{"head_dim": 128, "tie_word_embeddings": false, "init_std_down": 0.0, "schedule": "cos", "dataset": "wikipedia_en"}
MLP neurons of a small language model. Each row is named by its layer, matrix (gate and up: input weights; down: output weights) and neuron, and shows model dimensions 240-367. Each number is 500 + 50 x the weight over its row's rms, rounded and kept within 0 to 999. Numbers have three digits each. A neuron's up and down rows have the sign that makes its largest values positive.
After each neuron's rows, "fires in" lists the words (lower case) most often at its 100 highest values on Wikipedia text that the model never trained on; "raises" lists the tokens whose logits its output raises most directly, leaving later layers aside.

L3.gate829:450580503465498493492457444443536507439473485541529520468510562389484496578496513465553553453474467428591586541412442532440464478513453518429534497487551528502510535520615539446540460480478572542488532527485527474501546499612611549565593527396542519570437560490636540522510630387506466416540415574478511518433471505562593578509531512564510498565480376489442459478429521436523477550492
L3.up829:562512506503519603473475495401587619364545487507584552459511435402482499576410484518481470494464438445676557565502483518493455546365438419450485547465560533442487498513542466511502381456534493515504486509463559528514511507651588473492573508515496495561458509464559525456473550506477512420583492601456501453461520401596568572454511501497512524677469478495559476468490501450500437537506
L3.down829:622437473549491549453487435500529502361514580539518621555567463422517476491463509510512477539482568462489482505542532494446511490443577376566445509487463511470489461552428494538472546426578506525514475453523492557533507458566472423499451500559464549539505472552506531433532542557488568475540523558445454524506442363520466486586501475558472561534509569509578523470459556507473461446422
fires in: "on", "record", "only", "labor", "member"
raises: ".", ",", " (", " and", "'"

L11.gate779:537570397532525594549462498404399441505453504420448532448499572577453493561526533489471531526548486503516549522525514442511457469495474510492572573524517520437574529507503518558579499528457396534416447502474517403472497483471426452481412409501500458443500501429453614526460478496475523473495500487547535500537485415502535505482427527506473529507556406472421502443481468449422570443558
L11.up779:479595376536537482514530461534547586418509453534492548428463440500486599488505541515436453546413549453463482500502535371421513494427549551548516516504479486562455487513464544468485500460499434433522410536522470622487510469629511423505490521450519428539485497488474545471473457488528500542431557574513562558481403428493453438457490492479412513480517485443426422520529509558499555397477
L11.down779:506539532510468487514636503521414588538503472548479534564525449476501478506504454534499496447555611567505480447503448463450487495554506470526553545443557559454632450435549424471420498380451484495564417495523469408534476566493464488434506519486483474559497484438525522539590513552440513498482483437471482407525460547471537452438542384474451502534505511588513431507485516481495469529491
fires in: "to", "well"
raises: "ay", "at", "aro", "inder", "ar"

L3.gate1180:474554465556631591581522551484508566412445527520463462473541458464485518462462566562554461498553562463475603515475586479458551498566540447454559530567442482650475454523478473580578393504548532536549465546487533496510528471548485470465475529497524511491432455534423545487548460442484475513522550464581495457470409601458476455530429394509547452501408529522451532506457454540501511424506
L3.up1180:433467548496610531574454450544460416442450544528490412448519568439488550475550551501561441503511498444559565455543574515494506459508480487449501576492454497559513435514522589524575439531551603466394486518530487504510533544424382505531547586518576506473378465497502542497584523387571476530472400452528516481487458536570448473562466430562500439547476416522453528553443398495486437481489
L3.down1180:438486511524503601544616515496544556400509428520448483540456472555484478477511498525526469472495510519511509471473480482434477466519577470514550532522468596557472353542514344516539463517565451502561461616454538527613553396486594572461501442448499491532516443547419570500464423516438552524515562431513420483545425526544422506446435504539573558469497539601412454470498516496498551527513
fires in: "district", "group", "company", "battalion", "division", "regiment"
raises: ",", " (", " of", " and", " in"

L3.gate765:573525495502423456531486471462558560451551557521489601574541528482444494514442484444486510480486425483401541579377506512468625472396506508480466481474549409493504550430470494430551572457439539462468618548570559518425496549551474491439470536414515645484426474496506459522512607480526467445584457451476435402509502525586438483573562521484526374525473494567390481411471483486537525555442
L3.up765:514502567523384483589541497504576495468548540546539525531510510492492534449451449463504525492491404523458579496409510519460523498422478544526461510436597459533508556472463487360565507447476520495482564596514558565415546467583472463469429495431617633556466452559527425511497535464556503385516456520494456349496486506520472470590545476454489480533537485503442498475486518469533526512466
L3.down765:568458511461538449560489483466556566461486378604482436531492432451437554468489433545501596494501535570408589509502449403538554518480452422577441501598501526519442560529536285502439582467575590497495534643558475535568548506507469513499494539516404542567513518512443483516543431541545521478567502525529416559432456535470466408516552523423509464474472528550489502542567495451541418532569
fires in: "played", "professional", "performed", "serving", "performing", "playing"
raises: " to", " in", ",", ":", " by"

L3.gate610:498556317441535487494523510504476547512483476456599520465533505477578555498526514489389438459441430481521538548382479557548450528503382485432395471556501528550463538447499582563511371528534443503525420478472505468496508527481496470451465388489456525397532552541533526545472499498487495507513566527488601476489585497519464538515525556517457449470564501501544536530486569421491445523494
L3.up610:477551433444439568468482491462502495475480454558569597550482557490538523492496521544433493521473511479450463563451448564471406529505431412480403527564442521549479529525468529588440438500549454496568430428539569560528506475458511524441497461503525594511485448524431546541518438460483478540462513564519546459506550465500383451473495567475577411521479481503594493522521539417646435459495
L3.down610:489425552517439479540487474457527538471547489550452545544436543464455446508536492569496461480535510560405508480477464569495398369439493421541454522581452493552494450511482456543334446454532547511469453514540506493559400459529520463556505570598497507643517453531410460475448465487527507598490552507450502560566482429427526424498556455504557400422470558442461543492457505555550486486492
fires in: "central", "early", "general", "northern", "eastern", "late"
raises: " and", ",", ";", "-", " in"

L4.gate646:565555529488525536523363499523424535496466494485527473450602528482645576567492458494546448516455467501517610560530496538443472472612528574372484403509480571569470541493548539522498502506472502422469535428582458586420602619445516484469416438475546487553521511541461522546417587514465422534458558571481472468601547544561501522482516440530596467465500500472481520474486523479523468496508
L4.up646:453475552495467524644426496485490509489522499512509406465579458413607512468575479499570514483516473537441488483432524471487433486526516443362556414550601499442516556533524455579450665451553551531449451455564523569499496552467496452513494442440502493558538498509443442470495449466503476563507551523407359526548544480529446364434549468568562464523462535585515458507549514466552419607481
L4.down646:413507532465445486624526524516530513411523475538477461564536421475481507583552476459523569530568438536484375537434456427446439508468463517490588561482534535488459541559545377543455598420536551507520477504565527543558423479507520466536537403348487470558597548484491523527494447435463517505471468479442404545515529475530511420471558512562459475507499510580404418513508555509545486529492
fires in: "chairman", "admiral", "leader", "commander", "manager", "secretary"
raises: ",", " at", " in", "ial", " of"

L3.gate587:499553448490450521368374502488484579523495478459514518460459471500446473501476579530499500583424506492537452459550487455594554501606443548475461578470494605526506503540467554496484396592555493476554440521501537522472595563517464573494534487523513410424442515439553496529500529473489424438530380484498550442504472414461469558527528446434528389473430593540505596518566447542459418448590
L3.up587:447546468492473461495485397550540546500532479569510517435496489514528548389361441441475504513460507542477407480496500468599558480567455510467486527511496485549483517484447469503461504515472506459528482475553488485513523569512525559497526461516470483486475556438585503550483472481418435476556369502457446474543484435375402462478534431400493525499473531580521497584533548542452480436551
L3.down587:460543538478518466624632450631534466494487620520497496557558546496538530501485388496478512483512547585442518471470515501474524427433514472551507434506497391566566499520505399481465582455373520478558583495525433514525431457528542510471595549471452522586524574579489466522457464480462532541540472480526388495528481530501489413409522488532506572468553437548473436483487506469442538507429
fires in: "reported", "old", "south", "established", "followed", "north"
raises: ",", "-", " of", " and", "."

L4.gate452:471531626555497431571432523617435580482518550395568444545520465445579432513462556426511552450409424421616539394502477594536447545566560443459444453479527473480465457464556541421517491566517486500461482589428538483543571551481437514483613411428591549548542530411513482601467490492556494521547419502459530543406543488549534490513541412561487447489467423444482598471457480465523527635422
L4.up452:428535539573507521573511507583506561477507484454519470508476473405492479443529489447505598413468489443529496459444476485464508514513603400423495498511445401517429460445555417355540518530519454517520512549447475489502526549510627497589524539556584594576535467446413476558473457419583552414516403520500424519485473548521376417492495531483483431517561445447433514528459474522446505508443
L4.down452:518494574510623460561508455565502453486485585538541402482545466457487548546379495498524541486525483550501539538417495429459501461536498444595567437530487468519465517440496376539451490510468470457547563480507463505545563501460545520553462527509502500596533475502409512513505434491456500486526527460530457509469430496462337400522415564531457483525473526661393437493507489540497517401571
fires in: "work", "worked", "works", "project"
raises: ",", " of", " to", " and", " ("

L3.gate719:510543473520509582455466505508472554422532512450562477592528490525484569502559508504452525500474464535550530500605394404508558540476468476512429472507520498543522446511543566441596513446556502514561506408508435544458504551509467525498497524494503467477430565489506432549463514459514530486533498512450546486453496432548539554542546505469512475490410540407486447556526599474473501613555
L3.up719:548517487520501632537552529412519545435566502520536560578450502460499486453489491422547583443482517506523464484550319478495567513477503329500417464473539513548490463468525479480565545452500490538582540386530471579578474483604399551548488457523527564530512570498520580543480522501497538489476485449463534500456483491412457549533555539414576545466499543495460416623562632427431473520515
L3.down719:488526465516539494567523448414575525454489416498546575445343523405525441522466484434526550406530595466455488480480422531472617505506496382501524501539487517511521427514465389547462490549478469540562595460493524523598514361553491440591489581538488463629522537507528533564512526487496527471455480512546475589460487500421431468550527539493555574496511519533493499567547480492544509449495
fires in: "different", "nationality", "specific", "national", "important", "dynamics"
raises: ",", " in", " (", " and", ";"

L4.gate300:512590640495479500552479526536464466579434531543522453440501488416487617578529554462539593497552470435501545545475422532393438503503542487430608555534521465502543530454532544404506496500424470521521534522549563613472622606442518530569559435429480434517462535471522432502497553472599425497451460531488501524581483552527542397525518538427530547512491469477469516576467409452538583495457
L4.up300:439542588518508451596461407545486453479531508489479576499551388460422593491544577501576596528597509426458506582536460479488504497520537558505553495454482512427404555441383479460607540381575486439487585515417538556498506520473448508521423558491495510483432422509461524392488536587586481507469633501453473474549471484530483441517587513497551496521579511455578491567498472550517530470483
L4.down300:491498529545644433520493477566491463436546585606475433519577346528461456593456546395564515499558516530432510546473503506490463547440455524572464482488491595466421579517509410511551530505526539424495477592464455557579505485529486534475486472518554471468507460519464535476491455590634509540514575464479462505476544477465461386555435600499531528431526549469564454429519514575532534500527
fires in: "worked", "served", "serving", "serves", "provide", "featuring"
raises: " the", " in", ",", " a", " by"

L11.gate501:550553485460518500443477513516452445515504484483547446450503530516489594484503498479483503456497456532524580474521563528494487528489493534505518434523510463422541549543500560419494452518496476537500483494501580518383476519490551477466433459489536464398467546441527558493476548452571454519433545545580590504584514515539511573409595514440543501499549414459544578594512529512439523527514
L11.up501:573520526426432562500537560550479478514573458465498523487532595520527514510492526494547552549518544607485556558440477499451496510584477531506505540548412482421503470540541494507451590481379421503526501502561572444513522487493523490518533495447534532462487691487524502637564523489446549526479458448489649544485459532483487465409491480494427549636383443446521588478574502515526552469490
L11.down501:461556451452536535439521500514502589492495544512432482485469448490556550517522470526573492524503567559580537536479528479463513517467576529466491429476524502496557498525478505554516512484508377468547500490481442484565559532515514557441492440506521576502518484451486445480459521531563529452548548588452416501467478543543475535427507521423519528595562490529418476555605522523525465493539
fires in: "of", "well", "to"
raises: " their", " its", " his", " those", " these"

L4.gate1216:524533471467588633527455437534496516536494501501469490502423486397498495471477575511543418577501461540607607426521459455483446502574481512516490474504453503509501475499513481428574437470544461501500481523469425476440516494475527540538423496518508506459408502461519505482555543488476449444487437562552472569400515485473488583569457512537517462467479463528472575480548513534566432469492
L4.up1216:476530453493518552553532545497562432555520461514470523531522489496452444503527503543432447574531472537550582405455482487499521564567539487552494599621430581562452472466525481536564528499510529556564527560591546486575574447411514483508487487465516615563455545528423568459538434499467517528470537442568484534582493461524423492536386469548512503468471477467545581470440620495510483509494
L4.down1216:376483477532486529652538467512523549520534474506488433494550526573524425543452429505485471583530482463494478449469466474435464507488505490593580588528504587597415466454456398594484486523565463516596492544529609531619547421493496502514519497486475540530448430582433564502474456527555516548366491459521438573564386484558496451477430457600504549452490485568550485521437530497585554427549
fires in: "team", "party", "ministry", "force", "council", "government"
raises: " of", ",", "\n", " (", " with"

L3.gate37:497549561406506440546490469522494520426443568504425420498535484504430477449492522524503529426535552498491491542426517415475543467515468463498465529572562458558506446513448566545474443492475545495413509505421464497508560465516358437463478552502558483478458544575531511511496462402493516451466464490508440502507471558545547621483499421505479525473487448536452492513499439486538504597459
L3.up37:543547507526541481543544455576447400408518518518572405525571512561470587518538554564569553510581469505567559464458552507509505576497492481474492495493458436552491383441456434509546472542517439419421478461429568516492475568548372414493528428475539525431499478518539461588527510517444544480564563500453509447565519481502461426463523456423570561443526450514462595544499549466508498546503
L3.down37:502438490519528559530550503487485543429533438530563516492553538473505552526479541513543529566504490597540506537480532542470447408533443529514469547517472548559488397508544542566539465588534501454487457503471565502527598471470504495489489437578499423451530521505514554440521501552396584490531547475493475508489424488470463462506417413537498608495493513557507579502496514446476479503513
fires in: "round", "level", "stage", "section", "season", "grade"
raises: " of", ",", ".", "-", " ("

L3.gate302:464570505454443497534409524570471563434541459525556531590496563463544443532557565501563480467395413440470539456524460491554389453558538541390590451480464564565428521572485492456419522487452514417409536567500371539463465576536527552559472507516445482522420483505545499500509564556447445541368492529452470511485581583430455443450430495476485426515529466425596495500516503513554405599543
L3.up302:448550496537459504476423574509484501443508435547547497517435530461482519485531560499470463505441445362428433473534496524560464521505521534385498460486493544525455491483487498533493558439489562449399515465458408500494426546458477524485564496520485500469436482514572482524497476601495349560383490486418446419567602603443460442473539434485456450465484529423555507570545492509531495486500
L3.down302:477546460466441542608474484513528605513519352502533470566502503465516475552543503435503451484577425471495434488483489427475534487521532478438531562523497522530497554521487353545492518418447462436473536543570479496598441438483463551557525427411491515513494447560466547488464455422486403553460404540487383509549513385519479422547524464461481436479483523590444405533471585473491482575554
fires in: "president", "chairman", "admiral", "commander", "leader"
raises: "ial", " and", ",", "'s", "-"

L3.gate668:478439498556567523486482471523518576499570432470430536498455534457621483554475581468539385495544527470600529435459543473491472467530584526365503423492457493519492460464487516508497487553361498391462488478483503564449536485528544457529622530612482513474475541490520529559446473502585395600472548426474512454527538535522449495481454516478476503521516531532580415478495481448487454538526
L3.up668:530584484441442491472409555514473511512481481488533462511482647495494484526552510477512547526554558489581542528430482546563410513571535455416448482482537562550425452484552558531535468420466442430443494496483486535467411592583474470523512510538488467545457575469529473516518454497592479509433520499524567393474623491505552470483508459424498426473426515466529469570512511351515449546483
L3.down668:490483462509537511547477464482497582501533474572436484562501627505549535621508524466521491512506513537574543495417462454526536557554539440414539421466513455466520586510498405586473497516378481357532466516503406496529503497525463511547526450482486469497460579594488520526454425416552435607412472494475430464500557478457510488523521514466471467472504495519484406553481558476476445540528
fires in: "director", "chairman", "secretary", "president", "professor", "minister"
raises: "ial", "ials", " and", "ship", " &"

L12.gate1112:440462514407469527424487532557515511438514507492495528588472505499494484487578534424428473531421393525653447538558427469570454485508503476495547488604537501519538502584496576505567556571535481514441402439466439515406466420516488498452524525566529472441527590476514432520522500465389532493478452500483515441462529487499490469382492495467499520564513545529536449502472454483487476494451
L12.up1112:491523591491385596449489506510461581472529437488423492423553448495434555448450552523463471521485460510528482482515512467509438470503508488508478487490526439511451412460442526467490510539436484567466546473457436453436478435509570442524470477492526450543539540396458491476538527445473525496538512488472559405503445540412444522502394533499528553583521515466467465482469524501486552461537
L12.down1112:543482477502575586443447485450482459433526616593492452533557593486499493554466499483493474457550500533502572536491552554462518506445483525429521452552467540449447442511469482480383454560429497539406462501524514517491456490593506486357497514479434532516456499562603567475474525576564547499507481534551566510489531449469469530489474576384445405434495439528463499423547546535469529407476
fires in: "of"
raises: " the", " its", " these", " those", " several"

L3.gate1272:517511578509538506447498396459518468460572533477449540522565567521500442434525532604465519486445566512498505550539520537487479520520520550551519522554429498574423491465463409523372438404455511446542547550533504546534546518564469453513463494557520442526481488486446487424493536476459526389552480416496442480370476479433530396520570509473519463516465527526481497525495520530540513505534
L3.up1272:422499531478504450571462541563524468518578524530425463526463496531435474484543527499499561556417510537582518516559508501468560467511475512504543547535491596494457529473397512478450494439609524419404494521426402544455490523462392423507531518557563519392570506546474502489510544451560438426481489529564505496507521415571461583623482562493498494448496488489557458623484561504541451501424
L3.down1272:443457507524524544465553474507472539498551457463526498537552448450498475483485526498437422486625544571434479609479487510537527519455552584524503490481499461589491474460557357509451534535482454583462613541536496466580495511545614546518397427507458466611508512462518526337455506609503517463487541458446463514452499457474551459398598496554443512568456542485528502445458417546482586526553
fires in: "2016", "2012", "government", "2025", "1986", "deng"
raises: ",", ".", "–", " (", "th"

L11.gate355:565496492625519469425499633577414489493430482472548508408473584510552589586537509439497501529398558522590509506509468438592496477530420485473400554531520536451489423489457524435515352483540538488404525520464411554387557608489510439561455551499512469527520506487499490568497489628510417440505451522472540522521468466500534557545463515457618393422541399433436526478407519448454479450503
L11.up355:540482487594530526481540536444453495530533474486502567509528546488538565475518477599489460447580522530566439504553475505512523488460447460483538474423564473448483455451405490487456518504585507516467437494497573521486458462502523491444488539500414558536563466580485489554448497503559456581550490569452525449539428457490435513534465413427579557462527471472507444454424528494509554508415
L11.down355:496422488480444561506568408487493462472518527641479468648573434653574470520455381445565557428568510586474474569447473535573600463420470396535538559497535445434437470534529399506500457489374523551558506499553482539549544443540519496471542551428402614502526489518568559591485551495491544484479479503541506507402492471491415537546496527499505372533458597455542551512479478454456498564500
fires in: "a", "it", "her", "of", "his", "together"
raises: " a", " two", " its", " an", " three"

L3.gate932:520552517498489576492388549449475492462529557473471426494410465527499520511457487592480464512432575446531392496510467597644491477487382520489465466546526488500591480445577517423446468530545578490505559451506478462490465490572512517491430506342564504338457553456504438448523423528618401449427490421435504478565496403483614536488585493500570493502514432460559498477528462586532522489524
L3.up932:482591529459471529500448588452568530505493494439549533447438473477497591406483509533469485537426625350549383526531419565569491459472421525504447432500524517548532454428599452409462427536537634538503585413517537474509472448542483531510464510407508504393456599478513443455515422572557397494394464449456542444570486479465656513434603412430551524502599460499601492485529483556548573437499
L3.down932:485474434471458416599606529556518469520482380466551514531573631485524495491529569489504565498509464635414643466475506491343478492508615445507541512453467493516514571531453363531543496504488460589509424515550483534561543484425509474556532489638414520608565395542458499579429535424406578539533506583511483511476469569512428482487393501537458579508474538508417506473481541433495513538475
fires in: "1990", "1950", "1970", "1920", "1980", "1960"
raises: ",", " and", "-", " of", " ("

L3.gate856:491476407518456523429373540376430482545539487442444500434545531578499482422567604555412578491520483502596478521582434469510503497538536502462508478483501476506642425528502550575589414518534490501498442430518458562376454546544515520462576512495492439413461566479491469486525494441499478462558487555458470469486527511462483483495491435511533448464424503469504504498542483430480553494663
L3.up856:507443426528421473492481483463534457485544495464471537484553557564506485423567498521436531480481502512503432445498467449515541495524560449512492397459551412455548461529456461521480503522472467542539464466584472530414453464561610521546550539549494460470496602441482478472567476413516520560501447538463467542527462462420495445442533485473556527459455529478517464544503530502496611492602
L3.down856:492489529513459461533598478547595417510467422519554550494565434480465495470475480494510439529535538541434432478502548456529508480492516453548527454572511522461465459576476378480441545472440468511485544524535563541601594377531573478601455461423520551556511496509483484562512456487499542515462453453512424498498460445504512488442483556513490557508575488576529477463544487674543509473441
fires in: "120", "000", "400", "800", "900", "500"
raises: ",", "-", " and", "/", " ("

L3.gate563:600598522441518524474472502527513544473530506382410547419520566546518506481547517528559498559529497383503565500479501485467528450450511622508443416456476466505534503494512507516588555464466546545559536553473475479337551472401542550404538575531468458449435473500488508481478498473434485554570454463477513498564438517548486527506573503534472462527643443512429583554445532465587461492466
L3.up563:495504490518490541510523439504549466514527494521503427505541579483409438528518498532470497435447394410374505510456466556477481479506486493472495523488447593498451527481505453461539504476446558464572468556469516441488540468427458491556550567541538567510464468539488566504430474489410518593680496449455375478529492489523499525450442566593508493433478459505519567436551554500589510555463
L3.down563:434439436604515519497580486454512512507495406588536463507416433460384489539463536494451544439491426484403432428496507595480548471529436451478521589534412623616423482515403405485525539468509505535579394473481522548546533439479477503591512587505583500535549480543521576561480548575448534555544513524525402487472573471522479549430445491567467520434412452487432445377514542594544449546589
fires in: "city", "district", "town", "village", "his"
raises: ",", ".", " in", "'s", " ("

L3.gate161:535517516658543463479491510496479489439557527461560494494604536511471470354521491481457513531587460560482572410477514520483576554447425510502528602517475444459492502433579469463424412503442536466412487471538400548467508537475501480482517545410482432408516500590448479537530493389495474506473504569474449502473482627447480510543511508475461537520591540547564547487389552555546571403516
L3.up161:433567547558472489438480578488519539408559587499528415489496420524437522460557531513470478548566485547454496438546599493457436505524471494438462585577542486566523458420477482458497387447557501401511426556461527599485489530411489412407520481450474474430442481535486530566453484504538522485492418469552487473495480466559519536489472468453520518465482601491498548471489587474520597432568
L3.down161:425486490584538491483529518522526477450531470450536512452536522523480466402515469557503547502591522483435577366518577507538511493469421505522463586449538451475445491607448510519446414601557480487521487577438461502457450529511406517445483493440476468478537584567547474531419531483587488532419409531517513530468526418392469417549512442500442434495552538593488594454459520537537550414506
fires in: "moved", "lost", "expanded", "move", "shift", "increased"
raises: " to", " by", " it", " on", " from"

L3.gate114:523479504432472552488434448545486512467524438535557469579471550424519538523472605540484638418460491449491516568403600586512452538537479519533586554501510545511574473418524490420499573486530439567474507513499436575593469505470480544555511451438412505550462466538473466582577583500518493438545502513477530587458374533614395555399536505510517530542502460523498496467426543518467564531558
L3.up114:479517463480466490462472520494628461565466474469581436511385507521518536474534494465439623496415506456527458543484547521519524567525458574537507511451426541489530440470578575497552502554466493534429476451495563517498534502436558564523473554622476510503554523503495431470500573493534392526559527591463591491546505500578433499516528415553466508447521581461465583476421452505543501520565
L3.down114:458417477529517498535415493494492615561478437584400568478474471383412499535450539456485479501582575441418428544488524477476503456525541561474493521527573574548565521484523281486456444504541516454554506571507558412632491406557486569494467407489465456612511509506478527449500442481475603537580483437523501480395503447465493447453541460551502502517458416470514419579521542595504543483470
fires in: "2015", "2012", "2014", "2016", "2013"
raises: ".", ",", ";", " (", " –"

L4.gate374:535465525452464427459447484518461522418491520441541527513469522545467496525436498613381559569503483484484529439491510534485494519559468558541450505550443490477576533456486509539531484326525540518536474456489492502417590517523561485534521452394527475528495524556498416548542577433460440428508518472474477540534456498509470529565501477474516401449378485522424479487470499432444442485564
L4.up374:591473558407465356526499428455471548473451510498448547526441529525407432573499543486408564503426548478453544465488529530466489556509511537493503559551440530546539605432507438525451553440465548512475533463512536551530533505483482451501516524439511542601473536501467469486607527484454594451594522422411548472516513478481485488467519542472456444523503475577489450520439539448442468500514
L4.down374:454449559466516397603550480547480513546526380503360574538439552512461476535514507430558531417423562536434570525472470456466547462468446490473551560576526550651496658485520328479454589559533541462455455528565551528590503517481513431510536545607436479560465407511416524549465468478462605488502477530482476461508534445551453493515533530440476495532604545538556437542494531546515473524452
fires in: "football", "business", "basketball", "security", "media"
raises: " and", "\n", " (", "-", ","